config.yaml
norm_place: "pre"
init: "trunc"
init_std_down: 0.0217
learning_rate: 0.00109
decay_fraction: 0.449
decay_shape: "sqrt"
train_tokens: 437000000
MLP neurons of a small language model. Each row is named by its layer, matrix (gate and up: input weights) and neuron, and shows model dimensions 128-255. Each number is 128 + 24 x the weight over its row's rms, rounded and kept within 0 to 255. Numbers have three digits each. A neuron's up and down rows have the sign that makes its largest values positive.
A block is one neuron, or neurons of one layer that tend to fire together. After each block is what it responds to, as a language model described it from the Wikipedia text at the highest values.

L12.gate55:126112170113123140129108149118085115142136102109114119165126101080105159121159134128125128071115123141153190104104120134150108126116128149130162106137093092094136130150123102129091134132098172142154105097142134118123159097151147087142133105097134138177167139152142100110136129151119164119087158138129120113111114089126134130087092111119120122130110126112106144115110130134178126096144
L12.up55:156143146111119118154134136101112102106135129108109131125099117151180113144141115142088108140168156126149175117115140134139142100112096132141143153105123106150171110139120116150142116106109120170103154142191105111126124119120132083143111109126129117123139150125144120080147127144121110147185141135115123144158125133114131149154175070106150105133116113099115138130143140157164135119131
L12.gate61:143150147125151154121126179102104142102116153141076126134151154124098119150090119165108164090145072134173122133114139093133158086142092151171111130158139141124174145160125164112116096116165140099137113107133112144136139112149149128071101102116121128119107139124140142110112105112155130109148108123111142138121141150104153136106141124141133149133156163142147137142126122105139131202105
L12.up61:121100129159109135100191102117124128128122124146127135142118143151097132099136118107104122102118157119127149106085152131146152176166142102116147120126155082119128139137161098131151096133119158136157124135122102144143127138090121131124160122112091168098090178087105097150113150108112132154108184121071148173103078136206138106090099132105091137078091125133145175132148132141109126149127
L12.gate74:108152121090135124096161127151107142133097128170146132096098169100137135124127171102133089104145075093146087171151105116102103124145176095136113136177111095106091142134132105107119118153137152151129118104112124144148129103170100130124124145178139077141093132136134109111142094132105122069151098147152145098104148139124090110091152096122116129143106164150134125138135121135093148137113
L12.up74:139057148097119109090147162120121099123146094136110129190121116156115096134150110089174124134146121133121128106115101149069112146126133140177154114166123102115140131143145111116192101114135114143155139102135105121128129111111159120120142130139118110148103130137155089084093089147091105147150083146132118119132122108142115135138127097129131114152137120121106152181118152127133149131161
L12.gate107:103091130108143146138109107121114148064105114147101156124159115090141149147136152138138087144163141125120110118127108123118086114059155121117162150198161134141144128113167118139166110105139127095081117108122108142156150117132154103110110132141099087144077119157125088135127118171144111108139136107111128101141120138192110117121150082134116151129110089127109122102099170145109135145130
L12.up107:108109149128167120161108110168132152101104107128106152124128130118135157170130149146133099116127120161123180129146099109078111125081149096190167137124131117082146145180134148132145106128121123078128130108137128131127139170106126140132118078119132122172112142115106075124108133078148133092090128146133146149103142149147144143155161088085128145128118139157098110106111154130109153167147
L12.gate137:176103136137100143108120121102091129106122119144097164158132119116171097165152148128158124135158139123109148139111151128122120101130099110120135109123166107150132152132120147150114164113114184149138088066118159097166132099137129084099119141096171109119091110154097077137117110127089083124141172071129137121138084096147127130128092112130138146114100145143150119185121122139129173188095
L12.up137:109117101160158158109144130180158157117121135147121132135106109164106127138114150123134158151147118073112081140145095121176092129129171135141099151130117111125111096100140123188168126161102162111145147084119115168099137112145137137168154173088140109124135101139136124132101137109137096108143127142133155167109134111077147130138137110170110126123162151125109098125164171107084143160101
L12.gate343:136144108152114173132120138133124145122138147143139140144146084127152119148136159147151116126140157125110134091125083167122106077114128166154119147158110108115144161111127081138121106143150110151165141114106083145125178168205115137124152143160097075137099159135144132116116086152148101108150162132134128151162062118170126133151162099161109125121110116153113128155146120109119161097114
L12.up343:099167142140158140105137108138131117092077137107112126133145112139155108103164107118133104122117105093093147105133164127078116118108158122128122153121124097137117152135128109090117112094088160117154132165132128151113170118189116148143153134098165115135144089139134156117124080096119148134099142158110127111170147105164108139138088155129132162136110180140129152134096117108124187148128
L12.gate404:160159121127155140154132107155156152181126107121073109098105137159139144164160127163164126111167121121130122120136129074153145165118142122132133138131140127118146116137137095152132126134169101176088127111111147114138091159110092116137146087130095112141096141100145140106150148112111164139104134131087122137164124133106135129122166081139118092167114130147123110158123132124104126157125
L12.up404:128103129093143116149106142164148100084137140126087123111142100156120156113144100121112157137091129156118139084131103105127095134141137114142117100140079119126129074146103138137154121117172168108118125167144099150107106151167083128156101076111143096172123142142143157078114128117089128136085113076140122119112134096170131101111155085111138122144149119133105149133141151116154137129116
L12.gate425:120083168107144151095087141128144173072129126137093112140137133130135145135129166129154130153102092112147122157081139138128106137131129135136121057125136131137148185121155118175149109162140144157112101123133152127128155132132130160114154111159164119091100160124107105144102138082116160138153160126101135137128108139127107160123139111154102150147129127142130151119095142103113162143124
L12.up425:127147155104110155112137166137108174135114126136127118128089108074150158128119108144140103134136072155136138150125121132170106121154125142100141093181168125108182148109158115156136146121102136133114158109176137130132104120103102157117160152125143120086117175157124112133102121115141140129127148119102116111164162131150139125138156112157126091138148163133108131141134116133137137139158
L12.gate435:139147128126144143150120131129126130107106135044099091137132132131144127147099126162138118117152095079159164131106153112097137162125130164112180122133102139114113117166097153148183149134163116100112129096102155134106084100155143111133153130143094120135100105113123113128129138119109144122139094093100102140101144119135127142120142148154155082154112109151091132090131082169139128129132
L12.up435:136192147107136121121127102137122124145106119132126167122138138130124106080145151137114079147119133116186157146157101143153133149134146120158133169094120111101120132127150134148116121112111130115095121149086141130145128147131174140135101124109081131132133134116135135188182125069122138159130132097140181169142181163124079147127142169140069113103114114123119138124131135122150151145152
L12.gate475:089099118128107139138131128141111146107106108101124136104140141105169125199162119097118086175114108103186134164092121110117140100136083124129087108113106118190118127101159145123113126095121121118112127130146141122108140127130127132140107108119181145130106123156133136077111125116106103109120144115114139140137125129074130144106134123153098153141120153127131124110117145078089117114126
L12.up475:133126116111113138133120109182067141115135151120140131157150134138140147158145147165129142086155101146139130154102135117169155140154085141115103126096110122127166141133121164139092125106122107154137148142148136078136141107153106104113140104070121152109153135117125144073130123084150100130138144103120086114158116173132169147116107122145131154140116135101107124156141058098157133146137
L12.gate476:144100148103125107161165156160102145102113159089107104088130143110097145173124104137131170116110131116123157156135144130133140122111135127153166174179115090125185136121112113116128140129109102083141131129145071128107111099157076076141133145107125080146120148128145105116136110121139162107209134110120121161099114167159153131099129083137134134154125112150120135123115107131143141163149
L12.up476:147113083121152098137148154123133167113164142161116109137090117134139090089123127099090145160126087100149169140182126129136148111151158104133102128136144131108077130128132120116161132133120143151127104122115101105166129126127178135129129165111129110146094130147108127122144151130097132129145144158162169130115102071105137101185159134113128118154157065138124159135155123141119106120113
L12.gate501:106166158127129148126118135163135143078106134164065149132083157123162109127108163163166171110131100114094121103168101119077099146126120155152145107137127086111170154133103128149156143135133112141138152123111073107091154103099148099120114125154143114125101129130104137140163123130107148135126180100153133141124141120169138122128159092134179146134079122164151179149168150119159124119162
L12.up501:134096113128119143150126124148146102139097146166166093115113083194177140129109111106105129125128132156132100118104112093130113122194150149129083111116169146109124091077167109114088141105126109151122136123150143114179140101161090132096169139134077142108139154093142152112113125087138114120138137157158144167103123112103136141136130094122133147111171132156107120092129145111125112126168
L12.gate519:122143145102145140085109143157135145112129129148105145135171146118124201116124152137085111126173110125121121137134149145129106122158115125126110125133119110161134146105149099148184107134152122154157104123109111133092127107128105154111147097134117134125076104147123124131102089141131131144126119120107128122163112132176103152128174134150105130126125117140113165097161098146187164206084
L12.up519:141081162105161119130102170149152171141139095098136182110119161125192111120140205155137141139112112151153132150138136076117124133096134140170144112089110124128146138089085098139142156152110129100142103142090132177121134168111117124116154133136139084135121153140141132110115125096130101123120122117147148120135111119101123082128142124124125121120134120189136177141157123151180079154104
L12.gate554:082128110164119136105109148134112171099105109134084089077114126080155094162137115108123086108108175164090142113131150125156093161108140135166141142158100121152160142128149105182115139114106144119153128120112121111119133122121181106098151168153107112110130155134160127117133104125082120119155135131109134142140128160169138168074139105175170161173128082135122139104123108190143181179108
L12.up554:089126119109155150133133089135109125112149116131125136135112168140126155130138110124095156179087127171144120131125135172111180092142106123129118122136084131143125141111119127119140135130104128169133069151136127134107176110136174128141112122151088132123172127158113095147127136140141141134121117071150120124108094133152122132120093159131116120111128125134131084134104123142152127127179
L12.gate573:135097161130120147157144148119089092116184141129117143121170099088162138091159134110147106153137147095128131125085149096147121125123137126117138134127121085159135081128134143144136106122144170159124123131147075081143133117146092120154135123103168167104113177121133141112156162135100131148146094146112114136137111122158125133114145165160095081140083142111107157125140088140151157127133
L12.up573:132143150128124164110142134114155135124083129109120114102144148098123104116140080154115159133139156121101143132107118100162146128141150141084069116128105105136135095089109076150165153177138144138149120151170122149135125156135137120103118135101151097153142161097143081129174104140097166098120176119083161100106146156152162116121131141179151110132120102110144134116111143126122114145109
L12.gate681:141128171117161167122127111126111172112172144100056116128123126125113119159156145161141129109140109077126178158144081118104137152139143158098179109150113060114127120107144101087168135141110130172142098101131082137134104110120136084106140158129145085132179133134172102125189157153105185118131116088155123132105112149122116140132171115115136112155107122122143136095106075154142153176144
L12.up681:149097128127165107133129142132145119101129172072110150129128120146122117100078128158096120124113134124156123117122102146113138114093124129165115112159129143168132088139144119090140128138136123148146148120107144153136136138117125125116197150140085103147126115172115164126127071136055134070092118135098129110113146107087150129122128138164103117130181161114087111127152123102135143115094
Responds to: The last digit (or decade "s") completing a year number, as in "May 199[3]", "2005–200[8]", "1990[s]", often in dates and ranges.

L6.gate96:098137116124166151143137113143144148104153125118083113099125109095133144132136122165083178138098109118150151107102159153140067142165154092156152137096108134120121118132119148139126093161148142135138139095118094074122125162107133144079137117088121144159127104134116118107153095103116124150123122199121116115150126155136105097113117171139145115140128163152120113138138178107138129170103
L6.up96:111170156101151135148096095113138133096058146146126142144105117145106144132131182172129118091079090131122146120128119141165121189107141124114126134134144102139130125139131176121113104099105136111138149120153126122137143119132091102174129146112148142146199111145126108146137145151115146118117119133143110168154182143109131065114134152137146107134089127122134117122131071144182122127140
L6.gate128:141119167104149124133120107138117175115118122118080169149110121119139126122130163143079090158117119092107121126163150122141097129150124144124126159115165134148156134112157127105145106139184121136098142144133089144128118106092125160102148107149173123140156170166127149146109095096135168144155116120158135106099091122105138143159155127115129117130111162129145162134128122098132146145126
L6.up128:126107147144126132137097148143131158130154143173114167115122155140157137119113180116126110108148164185169136154132089134152102153153178090126118161114135107144107140139122110086077114135075152095083128142113122101100156126105108151097106149125135127146108091109121101113185146158179073106126122133166135129092088091158149137117127084150128149107127158106124128140161082148111160117111
L6.gate155:093106199167148145125158095177132169134139105162084135106139098134148134117123162121112106143175121120178114093108137113112087141137168088150111161098130114120170114125180078126119138117112122127197121075135162116123161138140137144161140104091146121154124105089122097128138112087136117131147102132108114141140123120113145159154124110108139091139101166163079159121129176147159136143116
L6.up155:136162119128169149142145165108149147104109142116133136146120116135152136124128116152154109088151131139175115089163114098176105115105161133096118143146121108159156130111113106140132138094129114083097152122093116142097118105164137120118151074171100121153117148147155096163113115167164136094104106144115105127099094092113069158131138065160134128113126151116115131135136114138116122092147
L6.gate590:147136167167151130125137158131150145106138100135145118131138122148109110144106126149133105133106153091134118139106171139177108157107120120166113201141143126161119145135172094116142090134156083132142158127110092140147148166138151140147112108103110125109105149145157093127130087126134125109124099080129145206116093151137148130148120097123165087153134137131126125139112186136112152159093
L6.up590:136094101133138178098099120150098130143120093159119172167122146159112140103132176132138099100106057088121127131133111132161102151121136123129116118148161158167123139080151119175132063159145118132125114133137114093136148118101167107103150111126088129102122165121125123081089115102146114117114089170114105147147113138114130151147123157116121131112133127181124128169102127147090117163140
Responds to: Fires on the inner or final piece of a word split into several tokens, most of all the second e of betw-e-en, also -ation (correl-ation), f-ur-ther, and last year digits (193-3).

L6.gate300:120114100143158134109117100151132178104128109141101155111136139120153143147124106117155120087173112097140135136139147120135102137130154072077156142153127131159099117130133114145152168147146082118176119140109160111152134114110130132153097142098125151129123146129105104117131105127083131106120111111125141187117101145104123110132131105109093111107077168175115150126160164138139153122095
L6.up300:175149108120135162152116113099132146133100154112142125128110107097141126091101118101138088114126130083157137114134133122141115144146124097106140134122138122141175097111099124101149121107119148092150143154124136102118095134159142152102167111049162152107123175148107072113106138125173131140085190119119166124098133127110131115063138109123103093097112155128116163124112126140170152144107
L6.gate335:100117112105139112085144128170127156100119084118125164157139129085137141106117064101139123139141143086159130152148122140080105152139108136144142173152122145152133103120181158115110130151160127134122138110136156145137082098106161133095153116119171156159176140144102048155101059127084136140092159120097134137152120155090100091134103141129136078166114095145072114134135132134117138126098
L6.up335:144118101159150155102141122097112117120108135070150152153114163106124118125131144151132123098136132085130156193115139114173127118114174104167138152145111135149095131120109105126132140150147087129134142164126166120152116132123181129117146119070166127123149174142105142129116087110104142079084131144092138120074068113128096095114120130145097138124092144134113161146162115133143138128115
L6.gate367:139107141091141103118122109133149201142130086144116109128131145103137138149108175141141094112159143112129150163134125091140117196171144116113127127125144123161108125143138168143140151096141149169140122103130141111127134151160130107079096153129101137154133141111146125119127130138150118154106146149100159133104129124139142163148143102135118084144142168112100084132089143133152128151109
L6.up367:144143090134129129105169079136141151118153133109096173080104111097118156148135111135155136127098143071134143132122155085179091177121140123137131127108108152170128117102117149150135137104120126118082152133076165116133129118099127152128128142064132131096145139157132134161133144142175108141097124137092132139156143149143103115092114095126138156086108128102087159143165124172178090117122
L6.gate373:136112149138100137130142125155147111123103079156098177132148107144149141081108102148124141121178146095118136106185138123148107134116115095095154183162123132108124128126127134094101145135131130141127127105117175167120120132119130158096143103092159126176139124113184138156145159116131095129138119181150127127074102157169137158128141079127117094157131175106149178107159123126120168128101
L6.up373:152119127154135104152119095131137128094120127112135156136184135122109138117116109134137097142145143070099137150127131100134123138116137089149134169137116128130156100102132131157128135105166132139144083152170165115111087132136129124117142121126173128173154151112179114127141103088090119106098156148146104091101115161150086083145119114110114135136130165112112131121128105128161141142116
Responds to: Periods that close a sentence in encyclopedic prose, usually after a proper noun, name or date, before a new sentence like The, He, In.

L3.gate401:094152192122131151085149063147110132106099122132142103175118116115111140151103127115153098154112112118167070128134116159088109145138188149174112125123115108152118148130139128152154149167147145153123117141122111126104160128147149128090141130131153198120133148114133138144124149122121120109108117145135152127105129118128123142143128119095145156120094167141124143156160133102103161161111
L3.up401:104106146134116104131137109154132144153105143158130115171093153088123151101142157094138114152123116098133132132105150142116140104115101157146124138078131141117110144102147108161111110170124159156171129126155078137103125104193119113170160131114152123163133122109129087111107107150105139110094107117076138109152127101107134116125180147133135133127129141106104113126126111106108193146143
Responds to: Fires on the decade digit of years after "19" or "18", as in 1980s and 1853, and on "for"/"or" pieces, as in hospital for, Forces, information.

L12.gate2:182125124150133148109125141108108168142146123161091109127141162136120079175145125129113114123170124108072140104130095130136106073078114106156113139167103132144141127085119100146091153121155137131104123117149162126126121117115087132108090160115134150149155177128111087105103112146099125139135118174176137133136122132126136153161143119103088142167100123156141154172134160104142153113152
L12.up2:163127132148125130135116075136142153160153140126178107142143115131162193120130090114123161071141135128147126157126087152147145167133112062125115119129127127125130124136155178120119154125117142149168096133124131139133136163129087102101118107089136147131154176098077161151155089142082133116106126130106167119117129132090102137141184107107111109144169121143104127122090103142137111128121
L12.gate42:170131171159118118124143132127128147104114123105145107106099155069136116104139133101107133086148153115105126107129148137076129094146108108157087126084128107168144094128112108090142121116119162160138095162149107138132103129137142133102110112122163110135082129127122142141119125146136129106102096149145131139133139120129147103076130115132111126147105176105122159134092154151176145114146
L12.up42:112140112136135138155117159154134091115128133159116109112141132123141096120128154161087098109176103139102174150131081102124131086141179116119145165081144173132100130081082120156186180142166099116128082170107094118096131122095131132168132139107152160130101117175114123101144131134095142155179113119136094125128117129160131103107160145106129142133135098109154082134156122155131087134120
L12.gate45:124095100117113116153105100114131141110106128121145147133172156104140123167135100133119152111123153130124132136158107117142179115099141102159106127093151148149167135183132114110157129117142166136120119137103116122132119138171102089108080153081180141163089146128117107122138130121167111132112163138125116120134121113131136138123089139150123139143080125126117135100109170146142127133166
L12.up45:112114132132119128158133103140132120173109122115101088141101154168110165126123149139145101109157174151107126150129153122141094115136161117126110117113112129127117122120158156167110157104156117159172143099127150127142141132116075111078102124122130137144133181121068109124166103169138140116113129126123137114150150114120133151111156121131139152170109182124124162124136137140096137132145
L12.gate111:142147118118131153110107149111127150147113141113141139121167133139070117133102133157139141130127124123123121094140104127120151124145109131151079091158084124164104124112125132154139129110172143107157121104113121142148144127152131112106109140127128111154126131100134102142145101091141153151109160118147152124135116110120142105069118127135091083198156160136105149119111137110093128151134
L12.up111:104140121164126106113129097106135100141118133095094130140123165133076145156142128178121103156082159125106105153169135080163140111125126135157114149200141121119122112151157115111125116104104127129089132117122142109111154135139082138084140158171143179110151121102146137163148128141139129117131127088129110090090143145075116177085087155124100106113133158132131125126185100119079149137112
L12.gate297:157162134169094093155099125148074166120145119143117110129146105124150143126118088162126156115122141149095118115112141146110114139107089157183132145137105134144105147099125107129169140160157111168142116138110077136139144132124122118111131093095137103177160127097100086142100144124143091142128159171150111133120145131166140137141182134113103111133132101103124109086121206143121140128110
L12.up297:084078107121114185091087137104159130123126139160124175132121096143138179141106176101123157126141150132093125143105134138115103109144132092080109112103138132116137103126071104140114133141162114158114128139094151113115133142119100106144167145154095180161124117157152163104133135135133115098144134126110154135158112147080094152147161139135147153113153106171112138119148137088163146116152
L12.gate326:108111124079106169110124116088129145099105142102101109104121144104117135147167126161056142120114115166146147084122103146159122140136132121172089100115119118130172126109129130103148138135125130157137090123158178166098097140134096099126099178104147116109142144098145086128163131110155110093155144153137134133131141139100141111113155120125147110118153139167146155083139126133156181124123
L12.up326:127115147073131142088126124150150131089106125126140161133120177116140131149152124144099110153113112124157103111136073142143126140142120068123094151153130132122134100164113158116111122158131127142117175141144130122101095142090102136148093116117124116158136091126109103148123156101136067099120131146133119112126121143122109109117147126131127111142124145132121160120105151124108070110128
L12.gate327:121078160120124113105123121139147128111089152078144114158129092105141158119169108121157110101181143114096134125135149103093115170122110080160137165149100153096120129144108105082167110109151134115144125156146120123118116155110126147099114150142166139166143138148096102101147124140114143120108152150134105103069117114096132117111106133113109121113103123143119153130131156156179134118131
L12.up327:072144120079124158090130115186124121135101130124137128141146139087110155131079118118111076131145109114146125147168121155111129102149143108140096159137136141117129147136163144105092126132156156121134116102082112110114150076138104107106115146105144138139085153116169133147133118111120121176122107166142178147149094181119132106097170099116137109123116146112102129093085133166112168178140
L12.gate342:122110170155158076125150144161127153149117179117148092156124117094128133162103104156110101127117139103111132159102099108147146162129095103125085123126098103112160092175098123140117152128167169142151122116125142076113132110122125109107159137112121115160168118137152094088148131160114111099136154125112146106084124147128122152125152141107144092162143138106135157119135146110113166134092
L12.up342:134150143101107137180147135117127153140182172163136101129105075071126121124099114128139112133115160118137130158115122076154134116121126122135073148112139108108120121126099139140142130143094151077138170128115180105143083139132120131119149135064139131092107131140104127067115134120130134152174124149151127117119166108176111124130148136121148149115124089136129105108107146160142135142086
L12.gate446:117163113114136125092134122129112146113118167147108120107140132135151114169118154102140093082086112099104094154136105154151113142148140127141136144105125117100109153103110108153125175139124131137132107089098096088100092120162158104112141163113144138138112162127087126137165090116110150149135123138118147186101130138128171147143137131096151109132129133138141123115117096117120120151104
L12.up446:141123118152104094157151109136103146172106115152141081123143121164155111180157113119127155088108132137155113127117124129091170126135086179118101156151128118170166135119158165102102150131164117143113145114095121141136119130138112138139104105102086109134148105141118141119091109100136150109056156138124085121092112128113157136170102092123124142105179134137098108105132131057083089173153
L12.gate490:122181137121162137083125098126110128114099085153114127149141108071139161163131136096127078090173103114109162124120088082130127168158163116140143140112149144133132148125146161088166151111094141127129156120114098138143137101170132133133108113079140127121094135115098112085135119131106129122110171138123126146083139115168152116099141142157133123151130124125105135121109094130180101164127
L12.up490:139137088131137154126087152114089120154119113143140124121121131169115094144106127123101134163154087117124125152198133146079144078127117159142107131139160133144142111150148122147087165127124139134119129120127099146118125133121116111117113105127109121122127151124149131099139190108152127083133145139091151138127102146080154112164100174159117134151128110112109106181156151168122100142136
L12.gate514:138111129152076113135124093106119095096092121160093126123115128138141143120158127113130127126108097094133134118100121116095158170135149146155153151096123125176111114117103085143127119169154132146146089116114126154167139130129087132098163119091140140137109142164147176107154141105095135145134160156145130116116172117123143120080148104179097132151073122107130132147149115098117169147085
L12.up514:112108136151143112116148113080123137177136075121130094148149120164117146094099121154172129087147165141127120131122120141126129128141102108148126125145098121077129136119158173154114135108137119124108112083119114130122134091123161141117107133145134159110152128110148107116065071133142095153125102146131127139116132153131135161147176119133129145158138145157103167165116109142119141133172
L12.gate544:148110140100107165123129134135157105098100139115099142127122157072129139131188137188119155150158122112102142114096110140094116095115088093135138121126114104156108098140133133102152113123146131140136129137108143116121130159174120103075108127101122132135137114131079136121137092113139127167121138170147187137108103136117143109167136144186137127158115131133114163147104140125106146120158
L12.up544:123148143092119086088128119113132158102104142158146160121128123098112149118180124159093097133142146131084076126150085164162120116140100110139088094160161096118132102126091155139139142098103149123173111129154175164147069157135106140151140151136143153079106128109142141116141103143165103089140142153113096156080141167120122131095154147100114089136155168116144153114109179147132155147128
L12.gate547:116163127129109117104093140115082149130124116183133137148084125124136130134119166141123136108140134115078139120101159137128141117095087120136161142116107133172098125067145116107163122108140121172158122082121117099144175090127105114124123146129143160180133165117118108149172140144110113126138144109141147134112149126109109125125102120172123173148137094132131117103123129141103179173134
L12.up547:115125101108140129092126120128099145109165161130116109143126103137125101161160116162144162129110115105134103141118081194123177085127138118172124107104146146158165144139139143133141152111097134121150173133133158154129150117052127086099092126117129173115159162115108132136123130168134113138121105115114138085142125152153122141203131106124145095148112137108124137132109135122164121095158
L12.gate605:131132171150139104080145083127101163097154098141146173102124125112134127140101115130124107143146114095133133140125091133129161138129148124159134125118135155150163134157132127111133148135119093119131107136127116152111112089101137122098131168073169082140173113147121099074151138127117136141160162122172150095073107117134163137117078137125141100163078103103121133114126140113112101156104
L12.up605:145169121153114124185131180141130135116138114165110131083129113134146156109140147150103165111106168161120078118142153094163180152127144146137096130138125143147096110101105134128113157143138153103181131136139147151126155121151074167163139135058162109127088146140107133111138140109150093120114110151115111176133128105162149139133108124149111166120106167109104133078115122139139118124101
L12.gate634:135116107152124129100154065095131109130108114111137160123115099093122128123145119145180129078120128103119122096117114106142091152133153078144157171165098146132185128127159154120112102094145107179166129133111179120106099154097097144098142130142169092153189121048139149099123140103185122132130127154136131126113156156112161141093147137112096136149108176135121152097087119142118122163141
L12.up634:135078108103112147122130102090129138124108187141078122110151131094128128131155108161165146112129109167180136075132127116166100140126118143128097155171123103179172106130106154075141142108145189105160167115143163137143102101129118124105132107116136134097127134098116152105118072116141094111130123118148117135115120112108135089118136125141134088111125151149115165123120115109116104110107
L12.gate640:128146099127168089124131118156119155152135144117117150117162078123113117200148155124115076082115118135130121133129091079125100109097130129111104151096097158176121098131144107126099122106135158177119131109112144136122120171124122110124127104123169159142138148125150145125134129125112140074128128135168123135118096149133137132114137099142112109179135115109136141091115187146115134159144
L12.up640:106140159109083142160160124140133138118169136126127117092080136116111138123161091135071116130108122134128104129146164102125111122168106139142116185136138151124142138135143152108107150156129115118153117122152113159091058144155158123102137141085160118105164099162090108102127190101141110106108138144158097080094115151104100100175110134148141155147109118142095128110093182112161182107115
Responds to: Periods, closing quotation marks, semicolons, and "and" that end a clause or sentence in prose, e.g. "stolen and", "solved;", "effort."".